From a checkpoint of a small transformer trained on Wikipedia: LayerNorm before each block, no biases in attention or MLP.
MLP neurons of a small language model. Each row is named by its layer, matrix (down: output weights) and neuron, and shows model dimensions 0-191. Each number is 500 + 40 x the weight over its row's rms, rounded and kept within 0 to 999. Numbers have three digits each.
After each neuron's rows, "fires before" lists the tokens most often just after its 100 highest values on Wikipedia text that the model never trained on.

L10.down198:513512522558465497584457465476496480511513526510584484536494502462556522502551549504444498497498409496430543524501497484475486457552482400596482431515562509476505479506530489479479509485463484428514433532538537441539456549561523534600470470558500532552491585488407565598503540439428571478525463490469462447574525518510544487479456475471460497446479526463461409510506468479560541488425516472485520491497501509448502459497530541518451480446558491560536558499451523511492471536480533483529456534519497489527502459416471542476506536484531519430522509530459509575482506465527507479
fires before: "0", " |", ":"

L10.down370:468529464562526514492518551482489449573498499441522495519537599457474472561414465525499523392421534533537486476524576561520510456491494470487472396479521518485487460508534454494410469542549514481558488492574495482528552529442541486510531542458511428473419487485486421581539469539520517465575484505461524481489501487555429511512481517488450476512513452478460537476481512395513479510550530487529466492546567449478462445463534518535533541488555518504516473512472514491488518475530405566576474535514478523498446456525495495498466523555553527540537431529464526503498487538526448587
fires before: "9", "8", " a", " was", "."

L8.down590:491466551492495482528502515542516438435555447558548527559482513520497503488491490490545530547424473561454425590565527488493510496439501471557503444442470479394548508473478517478510456519482576539510465437542481422501465439467492452432538487570488489490472543484561554484478549494486475457524533488530566555519582451493506466547525472527529534459456434468545503454497499449519543583506457449467470429515536583476472490533449441489511461516523482450490531503485485529500551504468526506495548449508579555463467530497520549504508467514531569473511557409444502547510450447504504572
fires before: " ", "0", " /", " |", "5"

L10.down685:460462498485549506465486489567528508545502490554524485512556458530417544508522487461470498491470433479484519546416502499525493456451474498510531510490420433543457545517542533483466542463486497609506497504549494538517582539435533472514456499554500522492537507520563436459493511449529547430489510505500513529454481522425530502542508458524526552532527512485481508384545494467523442471570432500478526494549480562519490515523625476534514459457453465500425478504566418513449468480504395596517479516509491536514501449474530455524496478483491512545450544491486510440573493491418432524
fires before: "′", ".", " |", "″W"

L3.down413:606562447583556488453497438547475553455387499478528463552528504461498542491474386534487498477451497484445458564468409497553583509590539460466469549568499521458478514468453536483457434502523555472519472504526544510488491479528487561557428430475443514472476492452511545524560476494425523532465574490503438504519524490516509549511492496458501484476430435537502500575506574501478567473483477499470538461596495567464501461485503520495495506509471490514552499483541533421509522514508576492481540428453499504522508434549497483515497497463530511508507483518541523549491518500496495542
fires before: " ", " (", "\n", ":"

L3.down595:560570502504556469463528547473570547513479470471523536458474465469538566571448527481466550600472502541477528500480596409460548494471582468516462451456504477527508487479534442597482479519514514541522551515518499607477484521476527485548503488491458441442478429551572561513505481392510483470439495486437550489550526489453508512494440582484475549422509494421515443516515495496518493495546506511500486513515521512540454472482478447507522504499533537454561497443522483561519473564508434493541470487562445467527511514514481524490515504484529488460453510474470537513542450419430450456
fires before: " |", "ially", "ial", " "

L10.down298:578538541430509518430514496509570501486546510494487545474454489600438463540487443478555554523488513446492522559537465571483532493449501466583532520534534444578519533522523434541487508498475532441489514487487506450428540507540511484460406447473511423531500559550495450536532526558527487542493446569437518558545455444536460431552519483468523433511519501529463516489464523511511533464519504433561557578530489487523478505424562460521500525414478514496544488501535433489498537521461462571472477491522482484503495505509518466527435514534553508483398488486488493437496500524418465464
fires before: "1", "2", "3", "5", "0"

L6.down844:483460490480455555529455468492526501408555477506517518433476483536565600543461444578484521514498468514542474469505511442517475504569428505489492495464484532519401523527550560428498536454545522566526477516523559488512520535479539570437542405541555493516484495478494470556596562491459519523461523479482501450489526518485566519507502487428479430549490546598492421438554464425505460480514480527529485493516458505464499433516489452467462446486530515509464430488479519439565436543518536515507556475408488501505499505498515571486472495570477542489524477495514501460484494509539577523
fires before: " ", " |", "1"

L2.down544:521560555430516477514404544525530449524580472462465536503504584537505477440474533417595483538508492513519484512467464460504483506454519478529455477554490494528512521527397437517500517458505512551465538536519575498493468522540581533531487498504466452530590451422469572500525442516551570527532475531524483468483524507479474515471448517509538556473439468583513563494572473473467500526513512503538513549488529515478473574490494532551509478544529428425483503505450492437428504549441430468535487476491401438487481525443503439468466490473475471488430486514513553556493533504497525466
fires before: " ", "ven"

L10.down659:468529560469496532491541506527561441501500501522409471502515490541486490488425492504531520479495440486437461530492478467495555452564563440440573499424543457508462528523565467512546498499587483376474526477490525527435481494475540564474422500509490549550518511432467475507481531412481596491519565557561427561528419508493554469442532562512525488524484568498491519427514563530514496485489476517464551507480542497476429470515563526482516477472445446501487471438495500535544507463514532476489475515474474519470470482452476561518469507439504545475542517529536525632504525480512505491
fires before: "0", "1", "2"

L6.down17:429467547494461531503508569597527554443504486501493504518489478500527488472490511513470525396544492510487544539472502529496435549507443476438531541426525473567473436490535481484486569400499421496480466475521502540545528484530514489495551436502518474536500482473441510495610542521501520519551571502487522512442531435566526455479468478481530494574509446534479510468500456462462427499468511509489519502493527470541442521473476520466473552524512564487487476489439549464508536544453545511440423439485515488526603538441439506435520523529604550485534472591485566476458479462512503532
fires before: " ", " —"

L4.down43:468486556507378506537574444467436471561501511480475525478516420538573485485483439592568453524528486424525450470522488470501464530498554505511550547514498509492540480508500507524479517468535515526476546517494513481534428514448493535486530475514434459559484481584487455508498468508455507518455543465549473450502500484534466535542493492548531467468484472456476553578471458504512517481459523500537467481494531546494492464511406491551433480456542554556509511460580517500475519451539468518507546442497448513492615561425507501468589455555437438504457455501472518581454484572541536520
fires before: " |", " G", " P", ";"

L8.down63:527512486521520543492528529559562441549540476495456524491535584455400595530522530427495508528495503483528502492432535491505541557466494490539486557528489560583452571505440497538534506502472537500483475469539481473508505533445526421478458427515522487462517543539537501518562435538513530474492468495482548455444504515544507523508474487492546468491461403451455493461517502494519423601503462547479506570561457498509476521518517485526513503468500494562496499488502434430537417504448408495511529490500421440557481498576504431507469479509499476518401566539450487431456502493444513467
fires before: "1", "2", " |\n"

L8.down215:469465514563515495427477498501474490471496469506529468443448457438552554538460520459451449538521420481519492489459502469488459489538524457626498457462432489519477578454521444481472482569484510485504508497507520456463460532487464438515549525486496508547466474496554476493488601460510570440503457526448479534509553573563461531460577560502427549523470468514529479549592499527506538443527473525532532553530490514454590563475580497494477473478463487502424526458485463510551526494514510501522459565498451484565447547460523526410522462494522470426445513526487496494491575545507504462
fires before: ",", " the", " he"

L2.down442:540484419508567470410469465492555554499463508534564552519488463469476488450445480542455424487480508460451523502474499487464484434510526565478555466546479435484456546598469469474482574528584449496515572471565491500521540591506580544473480469521521525492530521508506517439436433486513530550497525459575558512561398548497484459482542469454502504513563485532484515461433530508528492548478517498451500539477495497520560424502504485461537479544456509478508497472514434436534513538544470439472488540478483549479517503493463452634474468469546480447478492483469483537504521484549488527
fires before: " ", " York", " Zealand", " K", " J"

L9.down645:550526477391495440495523508589485552553540510489494461430449519538503449495554561451537464556562460555546496489555497540553539438412505492464520493506548486451512486457486538542516479621557487442473476499498564476503529448528559515553428472536544514448527542546464499499456466420495444472448483451525505416500476476448497550510528473586513512528509449484474578540510431487544516533439482499533511524552495534534519469468568485525476467451506488494448457530520495430501510580520476479505548491483452455429494507530445478486448488480542469497468521450530483510560502448556524473
fires before: " ", "ass", "et", "m", "ld"

L8.down529:490531517472490474529541506440532534483505451497508556497449476582513457508524524467583545473524542575455504521533507439489513526526522513436492457548519521510465458456501528456521570597478515476415512524591528396435605404474477491500504450543467526492511450562443522503521541546520466459476500515482548506486487545447469511499514486501524494422464454485468525467520441511532559490493460490512467501424444496557516482498482494453544485463471436501452548501525467589595495539533510489511494537476505573542463586445509555505541503551550497446515479477475508524540429462545423529
fires before: " ", " |", "0", " —", "1", " ."

L9.down154:489553490469565481475561486497496468460454503490554439439570486444505454517480507473484450479510471486474507559532543517443470514478535510546429569476469466507506503504532555532563469494450564460521480519572481559531496569502471521552481525522567543502518507487492479486461509490414502528498497504422526511449478497459510481490504547544527474498537542518551582521554481442495498466509596436444432462569435434417546478482489465538522491492427470522552482518489508575458494523502482556443498500401511490459518447429523515503629523534497543493516522517426431561520485455473433529
fires before: " ", ",", "s"

L8.down873:511532468534516473544423450497516446505494452518405458476486533503476528542566495502540489492511463440503523519525444492477528495483544461492543511520549545518467511513555491556468484476444519499497492486448508541532495516506484470472460449551524514579550456544485484532502528498485510498586543536578475570439534392550471460522547488439471510468532493593491515504451547478548452507507501558410517519534523518506478522505443432488538495529481453541466452504533471502540486395500448529488442423479560448458535497557468567489498526538565567501479472448555510450549464599567415465
fires before: "1", "2", "3", "4", "6"

L6.down917:585513557535486502442527511480482455515493492525521521530504434540528468483570496453432473574511444454460412482501563541459491514578473467483449520470466482491521445495533492549551485487500510571416464473519453498519459445550554514531462470514521455437536481444475528477511508454542564483437495506538501425517480480465496583494451498423484476523507549536562497482525528414458535433573544532476497476496531490582512468502491511485464452470483527431542485550488459495506527506541491508622512479536478542510518496548563553530497553578430475464538463511489544390516549448490497484
fires before: ":", "\n", " –"

L2.down913:492484482490479483414497446444534474469483466421637488461477504466469487442531520468506429434474487522527511509535472486456484494463502520523528533455519529482527511511518523480445472527493517545511537493472467524515546535472533446453539527565532517483536584535477464472521492465500575480567484513586594448462501475530483425482631478439536525521493457508485556492524566502520499532508531514477483463467619455519475459513514456498421389517524506569479476530514421437537529512457500537480526450591548469479526445513498511514506510528435496495502473546473565547495510444529513533
fires before: "|", " "

L9.down490:431448439519400503467412462500563510498495554572537577477486577458549441542548470479473470487551488534475508539557514447503519506544466489453535457491553520475527549503490534436535515500469470551490469479509546523502546522519507517543506515504536520467407513430467513540517507514533503547440512581499485446496492463527542483479528470568474520559433472552525522469483482546465409481504470455517490457521458514573448465523504559525538500430534517455361463545555447484475470512577526444541511500442479496525483452487531463460495519569494469466487463429533498560549553549502496501
fires before: "2", "1", "0", "9", " |", " "

L2.down608:493499528543527445435496514585547503516478460492430501483438548458540528509503509494510563510534498491455547579516504425433513464522560438520472453477461562541445459441530463451517432495601465496511498520481590502465466538539555437508492487520593479470491425464560524583483474507464535506501472534525579489511579461459470445489472498454521485483490493549515488544491486569483494470492583492555506491545541422515480484514376498530512530491398542481433531550504484465499517530460475468512514531547493506552539504551508505528437472446481458522508495440413543494509533483507522512
fires before: " "

L3.down569:510499493473465517518512515464409494481522506485482523473550522461502534467495417531534493486543450490494547503515456509549433489462522549547537440489488563437539542461511497481499518538403471505493562509586533523485494494471418476464515466499521511553544515526520458441488517444518512486530513542489436524575572454517495512526534599461447564511511451564532481383478534505457402499490575486535481531537543496502474533582514440540497466445552431523487507433527521435479496500446478554425521461593521502454462464482539587483510524486428500512481505562465517552456523553519527511
fires before: "|"

L9.down739:485426544457525504494430432525547525380529514496552466508482473450517493542464474523476486533528553506453472434480542523496476518544524458481488495476421446483488545518510518440493443530566526534508513489523564498496390531464497504504469531484487472527447504472522470517467568475490463522528475490451519535463540510464500555487548592480506516471523436524493519545499457502511448471611493541528533507534484510475474563509496524543594507506490512460493533513483522477492543513505522563410431531502525537467446487386416568421536445502512441491471491591492527502463596484582528515
fires before: ",", " the", " that", " he", " she", " "

L8.down217:438530390470448598544465483511460539515499468498461564521409457540497488578455518518507482481502426470503486491499429440486484542450497484538504514514507485551495461454511528503543498517575498462437558480519545566452514493438543577543484538509469502511481491522488455481548504503502435479505511481536522502450520493518439438530570566475437510508494526518531515513535567431505465429458502508516599564487490533518539464435467462432549515539485467544523405454494523535578516440540490439521478471504512475494550492490490504502504575450547528505428583429574530454495503497494514459
fires before: " |", ";", " |\n", "5", "4", "1"

L8.down350:417560456611472532514557407478430486500554483447500520483450481473555469477505531536533485484476472575482509607477446549478444485509473517501535583504525474521499517461563505499540445437541526504514464538461492495455510560438557505538540464419490518497486414512498518437568437532497500496534501442509503477473537526545505488554519522549548502475497551509536492530474491473478564419550487483557498494538448426538521515462483543492514473492608411518447515446458522519452474497479538493457465581515496462446537486501499548549546425490492467546464543504543466547471521465472530476
fires before: " |", ")", "1", "3", "8", "5"

L4.down886:504511558504442501497453420556538527426580479482517484547540500490478577521431439465551544467569529482533438507448528444520480491555455493509439417563389461547516531590469470485481559532596475580532533471575518504428459510515464456470518505495519486480548500549447432487504497486484588465517534532412499513426521479533599494471499504492466441531494505504547502525524497438479445540527520524532473502533501491478544484486464488530480469529512508441488548507460472487502481477536468459532499511493566466501402509544477467486507450522591465428482529511526522507525494545510511540
fires before: " the", " to", " a", " into", " his"

L9.down319:469437525534465467569572455557503472382427530493559536528485502468503492378477497473534515532436566467505489494479422559485390541494543496446431476514477467503462453510538498514531536498510598465505458522484545521493395509533472565544465550471517554501487497533488430554462456561501477495478491531552461506517472472495470510532530521552483489540480552534544483527514477587535526458547518461524482437502545546547537515506464453526492516438569530535544517501515480560525490533495490464504520559509442458516429508533429408466457523530473463518486515466429526514474530536505494501
fires before: "5", "6", "4"

L9.down649:510506409460532525437544468485517515470488553511515505525555477502409512552504484494517467495493547514467506512552500442468450561474473486486487514577540555550432593498397527553489508571521449567443492459576477454562556485475505527509520491442495484512556529475477542468498422490459483572440485442486519525539553526498463484455560417532568477432516506479470515485488542519443506466434491451455555480581533521431504500448532473466507541488472516475450502486527451470520528460631495482472525497519500563444545487543526482514516432513529501462522505502500498431570473539476441511
fires before: "-", " G", " P", " ", " (", " the"

L3.down11:549531427485457470525506447457508471491491489514450441524489565493508446542518465506491463553472437551527517439464526463518478551505425406513503508522546558517466428549473473512536479432522547517466486528520499491577470460516506480559531530493475502573517487589470529468544533505513500506557492599499499471469491543475537410481469482510482534520476505495480537426477462420553491477526481545537485508574548451484510463587489479505532443576453521465449486527434519525480443473530503557492522513464475551588458498477453518505488516574492539509460451521527525567524510418576379478
fires before: "==", "=", "The", "In", "===", "He"

L6.down873:471533378461463476488506483495453507464513578514499515473410551512509576477526511552495471459519473552465550522578531463499496534522489517498486433463527544546447491479546508473456531517499418522442492505547480557469545505490544503456528456528481464618583461472465500473501455519449550542508509540507473579557493506512590495439566479527485538463452509591511554461504489527508516565469505517468490448474465484501525466497495552482437492429482611517485448492460491412538482447500491546480526530473433536532545446480524469505449533528567456474457524512495531419465493526456532533
fires before: " ", " —", " -", " .", " –"

L8.down320:531449540493484520569436476576476481458455463428553543451508474489484484460470540523439537509506512562511571491450557467476550612517454516458520440505491479485522596509492586488491508510413438541497530496498524481556504405495555549467504461509467523561487475413493542473536535508566496495508472528516529553531516535471477458492525492495540512448497492478536408460504447528498547542467483425511519521507578512491505529487473500468524472658545481506465476496449516535449524456526532540466470486508533529465510454431494534475552477516444464477505522533514508462489443472395452530
fires before: ",", "–"

L9.down328:514450559441546532542525502553434427500486423492481497530525452509446525524462504471534505515562543581531487563550478496496537485480476542544478560444484461508459528517561488472587584489487533472496515569476453422472472454462524575549528514468439506493458521447449506498489542489494535477511425547512527546465508548513524558506500499506525565472537479543436506569504509423496499548501597545470510484511460458527506452498425495513517424508548394486495511472470523373509533488509519461494497516501482483497459473527498493498476420535423449552463507426528460476460528494507547582
fires before: " |", " G", "F", "0", " P"

L10.down561:494408499501464561535489518502508493495515464495500484477429542430575507548505513474593529490557505480449479506491484378598479427510486429551610436533496565549512558511482501505509556609520494436453529480474535481511516508466512496475488516486471456510591482504479462506429498475441497515492471509477549536515542508490467512516476561452486492469532444483475453443468485457511462481559440511524488557516533532460576480467462541547453495467454527500487486514452503518460514527534462453509446490534434472495578506507521542413481584503468505542503603567577508493524489478487501494
fires before: ",", " and", "),"

L4.down41:497500511532531459505506561463489502541453490535505468463471515561550511546518475497508458613505449515514463453497495502533451458501530460477494434454464434467435515471525482491489387473559456516500519580472503558473482460482484431513493489506561582514488563470523465427471593489504448509479513464501528491432484456494517617419507492524498473487596530519503478523555489401539519500499499548477465579499604470535558526476382461565502492546461516498517549506527512502487497450467526502511464487501494518520440508537512539507474531535476446549488515515523426402534472529479544495
fires before: " |", ":", " |\n", "F", "A", " G"

L8.down888:555584477493607479509383439485502552478495482545505469491418524444457555471463479513539454529494543503532527501557477484533520452551458488533515453435557554448430451502394527510538523488442504480451564482490468499484509518566535562469525488532499499490475474442555466496435516488478578478437552502528487503556482479504464524513536472452556471488513498456466519487438503547515427538543527553472502496558469456515467533509517559490488480435526493547493524519503486453510549503542538501453587567439484470475537508404498479583531533503565469479503489491569517573561530470464464515
fires before: " ", "1", ",", "8"

L9.down144:563468502438491503502510479511500497448461537495549531541459473443553511544572490518514491510503550555543444522485482551537452469388566481514452484447483538517424470527501512557539452507536582539486474535504500475496475445498497558496457545406500523506516445455538489481542469446466469516514460510465509530422534533514565465506501493547480538526558491470573574509510432522448487442577500502503514516543511580454445471496523566507513461515490546510511510525523525507536564592455435419439477509471500436484492479490459433525510523477526476484560554509520553462481498518454375418
fires before: "6", "7", " the", "ed", "5"

L2.down929:527497475521503485473486552524503499497550448553511434455476538460529444567545509483510497492535492457466453579436481523525439529491472565559474523504486432493502529486464529450563494490566476543542499527561544532480445505552511499508465427561548538496509450522488559461553514503472507481533513462570500504573466487485501433480515474521513427446529525503453516495445545432553522525434452554512476606489487518507488523412486462541493491487511461572495436534438526486473521506444443546528491561440415504527568431504467556489473445475518521520527526518422539439523484442623480497
fires before: " ", ",", "ducer"

L2.down478:475493483497446549550505515475556446464485558535475438530492528561447448457522486503535487549459469586593480455480514491496497517476500474485436431515667437513464512517553513486430546483589524532523498544526488467537465552535483536583452496488551552556500456549479447514543533493491508488490455521525561500491555495555572486471490501434546502480513481488483505447444517424453510489459464455482489441556527431492535538501507471535512488494523520452522545549452497494489459527490513483552467497500509507503525407396475494557451479499562513434565476500521494525549537515478427446
fires before: "==", "The", "===", "On", "A", "R"

L3.down764:462552413430467538498527489530454506491578526504429446468489498515513509465536527506576579495483473404539494468538511400448467487485431473580555486552481601487499542527516573502449478435490468488489534480485551542466493529486489512499558510496550460582505440551485477529490461499525534459500521571445462426516532520492479509514599454411464502513466502542525492488532485543528479581568476449526554450550518489548477508522470468474566501450502531587509503399440498476549519488498453554477478473489454501433552522508533477523486439509473546488520504542499498495466472507538466519
fires before: "|", " Y"

L4.down210:493450520576537481522487543457381526428455490427513605514471495554553440528487475559447537540520447515588511513483517512496515499470482531423477454484484421509515478487560457517472548450512458425452512488516536549536539478561480542464567534457575519515532490453554485542521474549561571511460457504506527562568483425461484517470462463485552453496486540510514509479449478459461528582486498460465527481510553471548532432480503566540507469479485485478527473543470501532545485463553490542450526562459503455577521520460422492480471468567459533458534497552505480523485504558454495482
fires before: " "

L4.down799:502564507443493510530500485533487472513494490540518458466501534535444468472494456457525516541465550446502557472480480509470574541471489489564468540513465461479500560540515577464564439468467504536473497529547538497516535495449526492492510502506535465571533458513472442509590409597466474536526536483512428446516526512519460573548470503504416544489557467482418535512562476464512526487537480402516432432484486557528486516461495512432452506509430464528554504428492409491458538410450543547514488491443468555532511471467519512580540569480548543496527449526472535544513522463509437499
fires before: " |", " |\n", " is", " was"

L3.down195:505462553540488592503527517513534493512521469510523544467565488519443479477425500538464590542461462495505474582488506515402472460567520487511490487400520369424480425591490465458496486536495549504526469463475437532488494445545522572503468531485493504528577526531530457486531539501499514464417555474459527524503480522515493502535521448487491508488519593541453485511410547551553512576439463543540429494488502458543491498482524443492512532488464526495472472541495523467542498486537505514501545471437512410517501479532519514616498473497517567494483443469517447489557484489457490508
fires before: " |", " (", " |\n", " –", " and"

L6.down407:429524531526480444465522524486554497496502516518497530500483500450493409534566549461496535488515506442525425502484545436510491565500536553510446493529583468533492468526532549429560547462533490510525567545411498543423515489479484528501546506434452427516491507531572478474528506440507500481503499455553528492559461526522510479499484526533497464460468470462497491460492524487541439411496502467517563412484544517538488483530438499546464450576559498388496519470488395520566517455519490482513490565544530488617526508544426529503498483467503527574498463500514512569503554495455537542
fires before: " |", " |\n", "0", "A", "F"

L8.down382:549519404453436541543430537458466557493494483526548393578505518490498557530515472467523476501515433486578496472531550504524456543512489495482535449530535471519447511473506459469515536498572445550490496503521557521575457560469475556538472518485557399569488509483492510448562512548449518408491480538469536444522577431503525438478516403525565534512477439432470575492480484459522451474544484525546519536535476484433464496558460539503514429534454476490499488554436508477531491464499482532479514573504432524491493513458446484562453510533505492536536503521522510489481540463474471465
fires before: "==", "The", "===", "In"

L3.down849:559497650482454567487522536523480442526512548554516514514427530541513530551480499429495541574487516529521462457496510489461517500556468524483462515466519454420490438492527499525543501540519540572519475483476503482514505447471475536540479511463535501551564475547522461468474539430452502485487473522446512466544469554439470537487456495479462486508497467521499463460462530538477543482460475458540420546509477525431502467478429518498502420528402557471440543459562558542558518499542553526417448453469513544543469511498553509503512515460404431536520576451509454502506478564498557511
fires before: " |", " (", ",", " –", ";", " |\n"

L10.down831:535626527552473453440517529533463550536517455493488475504563503494450474566500472535477468490502523488479529447503442572462511470561567468459528415520507492442472438449520488501473536515544510449504586493502555518508502472495544515447526482429459484472453436535465459413490449513485533512586549535580454506552537479555557424513454499549454534474566494500523518500479503380484516548508473552505480514508534537480401591507540508499478530448542461484450481486517546495542526504504540500501484467510481449506533536535478530504500420495547514534468535564599501458506453518466517479
fires before: "1", " the", "2", "3", "4"

L4.down621:486526525475427474482575492577453517485456441494501614470526498534562499538487500486515472523506614485535444526519551474506544503506542532460574568481517486528583452488479463519453499446485483477502549544448504476583480509458451477502491513456485443556470523550583519539509442559487588489462516449545524543498453434463505548454491497513494505505510485416500538540496499440488526507440536432499468460446561514527452522517460513440444430493516426506480565500485592501480515488532539488486574587517446583487516504484423514427532492475477481504477514491454536469469523474518503456
fires before: " |", " ", "L"

L4.down267:590541532491518545483497501511523501462525478519555464528526517459481457433468479534428440552538441465550497568514490440510486543523489432450506441556541530481513528518499475496478450466472585496512520440500536589490477543549545532586517485468532509518551501488506515426473566401570485510524436491536478518521491414491540554547479512455507448410455580496500452555472454479525455532520473543442508528507496549509456509440478560499609465509499492423510530474467490472504527476575499463510505513453460458471534488452488472535514493469480519475466482486441497538558453437604518463
fires before: " |", " ", " |\n"

L4.down446:493470481511411486517551529504434500555534536417509526423515470526516440499519482510505531512541465489518531532517477512472488546523522520498550474498462544489491492511532570497419443450441557508464544456456500532467446432474506587462512465481471475562438532545492581492526589515436497440454533582516486506509522474418462556478511467465548442492465542417510507566515442510542505458505512468471507518525484463461538561517451417524402494480526510490488485457495486556540579528537523505589501521521558498469492527502468514451521492565455456537461467470566542426440516460532542562
fires before: " |", " G", " P", "A", "D", "ts"

L9.down691:494512488429538438547510539512484533472517450476504432489491464523463509533514559527597524519542481483465531538557482514493593537618530494450522416509524604507481406524524485507460506431502565474530475507481534513429462542474480516553559548449557498428573423529497488525432505501480484557425511482547509535444476486492530461474552477511465496465531503518525460486468457442513546502491500518514516519506551473541461421469457483474493503461473510478497504488454486554498461573498449497573576508549511593533455527464541515458474548545495472438527493473450428486443559493479538458
fires before: " |", " |\n", ".", ")\n", "\n"

L8.down138:509520470447515438464479394527495485575513538451557492427484556520563549518490521424487456544589484441480482469503439510504507447498514495505415521486487508456499468446540524454439520500543555520519505488479439471510496505513435520582490528484551448473506479578535444607530517483517540549551495562533477411435533536561483482536496528458511450512492468437500520495502489467500516470427519465530471512476594496501437522505529500581461480471533530511448573529439439603442502573513507478495526523527476562567504433508487514443522492475507511476507492486459520457554526514487523552
fires before: " ", " than", " the", " in"

L3.down844:484438506498526480542521442479508469497496547464489481535484569477529499442522512476489502477522516479515503527456482498523508493501562502530563527425498470475512484519530486459482441516504568481552479433552609510535508440427515558484521520514502541522509529457511461534457503506474468446482518384537512440465509557508458462534546438494605402503497436510561516435469575484582432492434448543508476526550540490427523495551564442584518492487435488531511452585532513451471522557498492444414514470511515451498490545493446484532503547533511543529529542562480503510510423502489550445
fires before: "-", "|", "f"

L9.down202:586529476447500523441488492454502574512495477482451415431490505503525581508500454475534519509495498448549471448507463513547526450532495479456470475625487438521456484504533516481539536574523484518490504481525615484492480510474557496530527503438501509470500463562484470515511539529498532564510421480463480497487569506556480448510502433475489480540459530534384470527468490541510439502560482498512406496529471497510460553488562474483560492491484476530459469497521530485517595435494497463519505415491477531456466492463463506526581510513532507515430550538450496527539545444579435592
fires before: "4", "7", "8", "6", "9"

L10.down600:500497550508438462464446562499572529558523507491472505511474459615522512476514477503460467488502415498503489406502496507510533531544469464542528528583486495521396536538516517517548510499499449480532483455544543527421511526464480553545458452535518483510504492551474473505491579502574509428506443584525520541534493491525438443508476450420455534427555549569522468430497510512511463518510495484435495473518448519549434535439467514518486440448454484579503493448547468503526491514440470456530516497507489499471582443534534473480549463552514490569501479470513499505546575533540533411
fires before: " |", ")", " |\n", ".", ","

L3.down614:484435482499455474584564375485475563474526467522498516527508495487558474517524484528511480504438534507421487477504450539508488540488494482511493530536455463501454603567514504518488454548509487506451461505412503495482542528527583427556508545476463465495429448534503526514495431476495524544511522581456476450583530497555575500523521524522484467434566581508526447481485469454525456457522443486530531526477519477551512497487524558489515439455505513512436549558501446545515510462470515467431468611522442462497462488498548494522453534430457504556494454526445565473493558515536492545
fires before: " |", " |\n"

L6.down459:560445472525503508500450519510500520496489525489497529442402572503453595407481492443480486514495514479552471494528440458547510460496476402488524552541566503545335537467422450435511523466466482470518511465563483488482517477532466552546545507566426457486482515525452470587533580521535533492528516464473555535561488517562529496509499528577506546467420508512516507452539542477416500487492538492463533560499483488486499476493529493483500495492485552439508490467477513465523558545527500488495489477431467477486486560490491507463550467474503450529494503567587503526502578522534566483
fires before: " ", " —", " -", " –"

L6.down576:363562509525401460555480485486545458491547476422532484461533498580466481600395483522528565526503526548538527483552565519504552502510514467406436484478469452478515587555510521454492467514447514502542478477560517521559507521447491447523524515519534472525483471486500508476497504488456461432455491548497463564420504486472516444454553520510536488555506597491436495513568475514558575505484504494540462517528478482455532522530453547511506495489506464477483533482513530560534470499480516537485530552475503489431402543505532520482472460550503542449506479489445519446542440537541483494
fires before: " of", ",", " in", " was", ".", " as"